config.yaml
d_mlp: 1920
activation: "tanh_gelu"
norm_eps: 1e-05
attn_scale: 0.125
parallel_block: false
init_std_qkv: 0.025
lr: 0.012
warmup_steps: 200
doc_mask: true
MLP neurons of a small language model. Each row is named by its layer, matrix (down: output weights) and neuron, and shows model dimensions 32-287. Each number is 500 + 50 x the weight over its row's rms, rounded and kept within 0 to 999. Numbers have three digits each.
After each neuron's rows, "raises" lists the tokens whose logits its output raises most directly, leaving later layers aside.

L7.down972:508469551439454554520447484525386508556505497543579505543460443583413553513433505464491504478517515480581360573473436420501438519474513437489446449499543442541512488509516528487500443461573397548453512476438413577544517477541474547474489424516464496504409495511469486408456498532465505520529529465518522441415522580539448497431479490539569528447504469580453473484442556469531491435433531457548471508517482556446454533530526492494486468504494586558587477519376565491547464483471433453499439552482516629555526483514425525532380604496472521531569476518606475429453558533470533514599495462540544498574569581478613511498508618522523544426527527574488439484541472430467485545505422558581444552502521571430501450455544374485532466464602493563440509494497514438577502494515564
raises: "or of the", "or of", "ored", "or", "ors"

L7.down1536:534519532429515554538371421478595489433493576406598597492509456460540539477486500496397483508511422451476415431517537492521494569519558483516573445579455541452451439557458524475465481569449579474447523476506529547547367507543505608499441531535509490583438523464491470521436559604498453422472419442581506409444565485438472438520400437561532481545541500546570519419508509479541454507470513529538490544480517506571494478479526471442442433622539461444515454579358511531552515397474526448595491510534503540434434505521442538531458497383479528517416431500421564461568498498436429558515568470507514484537491490538498482525519466430549471479420477465527547550475558440458523574487612492475512466484522505623482566455476390511537468497478503456479478573495593538494535502464513
raises: "per", "pen", "es", "p", "for"

L7.down1542:413514530401410532537466525499423504438559644430508441574524564535496535469509401517463514500480446468449566497461460454438493447558504626483544446550459493487471493570504493471511560543373510494531473503480490522458500367494536550493591518459449579430442586494519539411561498552467501549538483586498523464473576536520509583493467603522382571519448443519525436492499570475505532515423444512522535416434532499446423493567586380508481458502433504465539554486628523500562562561529507522474438534503411549481504504493543472480484460366496521544398507493484455433562519568535574464490564509468489580539502463474485497410456475542532467585435429422529440532420493463515570573511534402436461480552508532450515373535532468479518543502497484566515444534491557483491504461499527
raises: "ts.", " career.", " war.", " people.", "ans."

L7.down1478:493512622400513554410569371432560558503371505586546532548497503502584497524504516561554448482422459546655417624443580504488473506476457529589470590494485489483482485588579477551496453618486460531512550497500537563513504573499475486484562488527579450457483511529456500464471485473427579559355524541533532555407524464580497517476527527438461507544574473493474467482493532449436531430564501539383471477502525589436447533408504523434487444443499470488472455502463484388448455457545502507468410510536515571452423537465507478500482443516507520525478483504475553420512472480498503474505411502492450546557481475526502492534536547528477503465409536582461527484480601495584458459536540490551525421470499497517541459463563501509459527518527503561491470464519524503522460432519558
raises: "is.", "is", "is,", "ism.", "cept"

L7.down165:539590537472466480515538515560440531525501536480476467444545583509353456488469487460494492543497429488498498495583414555453511479515533532478489500552486546462496467501512585508590567538473472578540508533500424522475528499504443504505509520505478450533470534504559472451534489541545432533578512378395430485492555382519524525375551517524509516451526499491458411513455473504503501466458544554450505415531436448459520542479448507484559543488456518499487492467567434470509510547431534533531523498547530586487540469443480452549548488414469475592487523499453498463557459591518515541471452548509617500435446426510493597529605497594482442545526520531508402523474492470568450488518475456502491361551456448557476471442478544518543410540577532541516453482645490459517430563499455
raises: "ations", "ation with", "ation of", "ation", " other"

L5.down1592:491514550367499452512582609494462460576540477513535519517549576515572445470444544520490528493476536493511542536458470569497517476487485439546457385547439562476414473557526466516520557480504467564494508482521543563497508398512527486422458536523435520519472437548496450474558433483537535416497557484457519462457513447451430610555459461561525611456465504382577467548478461503449431488536470527541508578498541454471520434447402442512443510565514470523426388501510421509574519530501529523495465558464475563561468464516514479445533484506536499480535494506400472427591590492458477424539534545545482439551520401530517485560440575424444474536595522460479548445456510434424498592484529552528502533529516507570532602508502445571488548553408611565528518439401514488457631497587465
raises: "ably", "eries", "aries", "ett", "erson"

L5.down152:413423537572494514472484489500512430441420531456436499491528412554479490611444518478543432473512536505495479436589480504454516500477557512541467553545555461492476438467568518487512411329443444566530556481505523628531476513497505496520483410528598507517382622489447503539518563596606511506486427478489435498496441523519436529513550510420513459471427473483552514421470489467489507472482485478565430502544543537507486507583561439460508524456515469534482490465593439484544536537412449449518568486512553457502607483464487474448449371529473437539465548431456453497427523532453516551518522444492538499529496554493449501489503510572550474529435473537578460534453467503581467523487516521520519458465444613452510516469550600543445564590551487547520548524548581543512533567560531
raises: " how", " why", " what", " accur", " accident"

L7.down110:526498519502507427532507467516626507505482529473538470365423528468501539526526605461535506477532533526489555462482467518461449429531492451441546411566479547496515523502471567538485478524522596517443455533440474502456498469491479528546405577466598462491472538559553577509505457578393505543431452538457458485495510595416458472604505535436466466491478612553502391503535402506524551502512473459554498608489474474515475429555501541513546474491431520508501511491556525486488486500495469480463503455551451485476511535544401390525529452474486588567481431465489468572499465548588509447465510455480415609502506425487547647537441568559443574588413393479536482449570466474498540565553521450478646431494541455489576516501546523529503553499356574524498484480402529461523436389536585
raises: "ly.", " time,", " time to", "where", " year."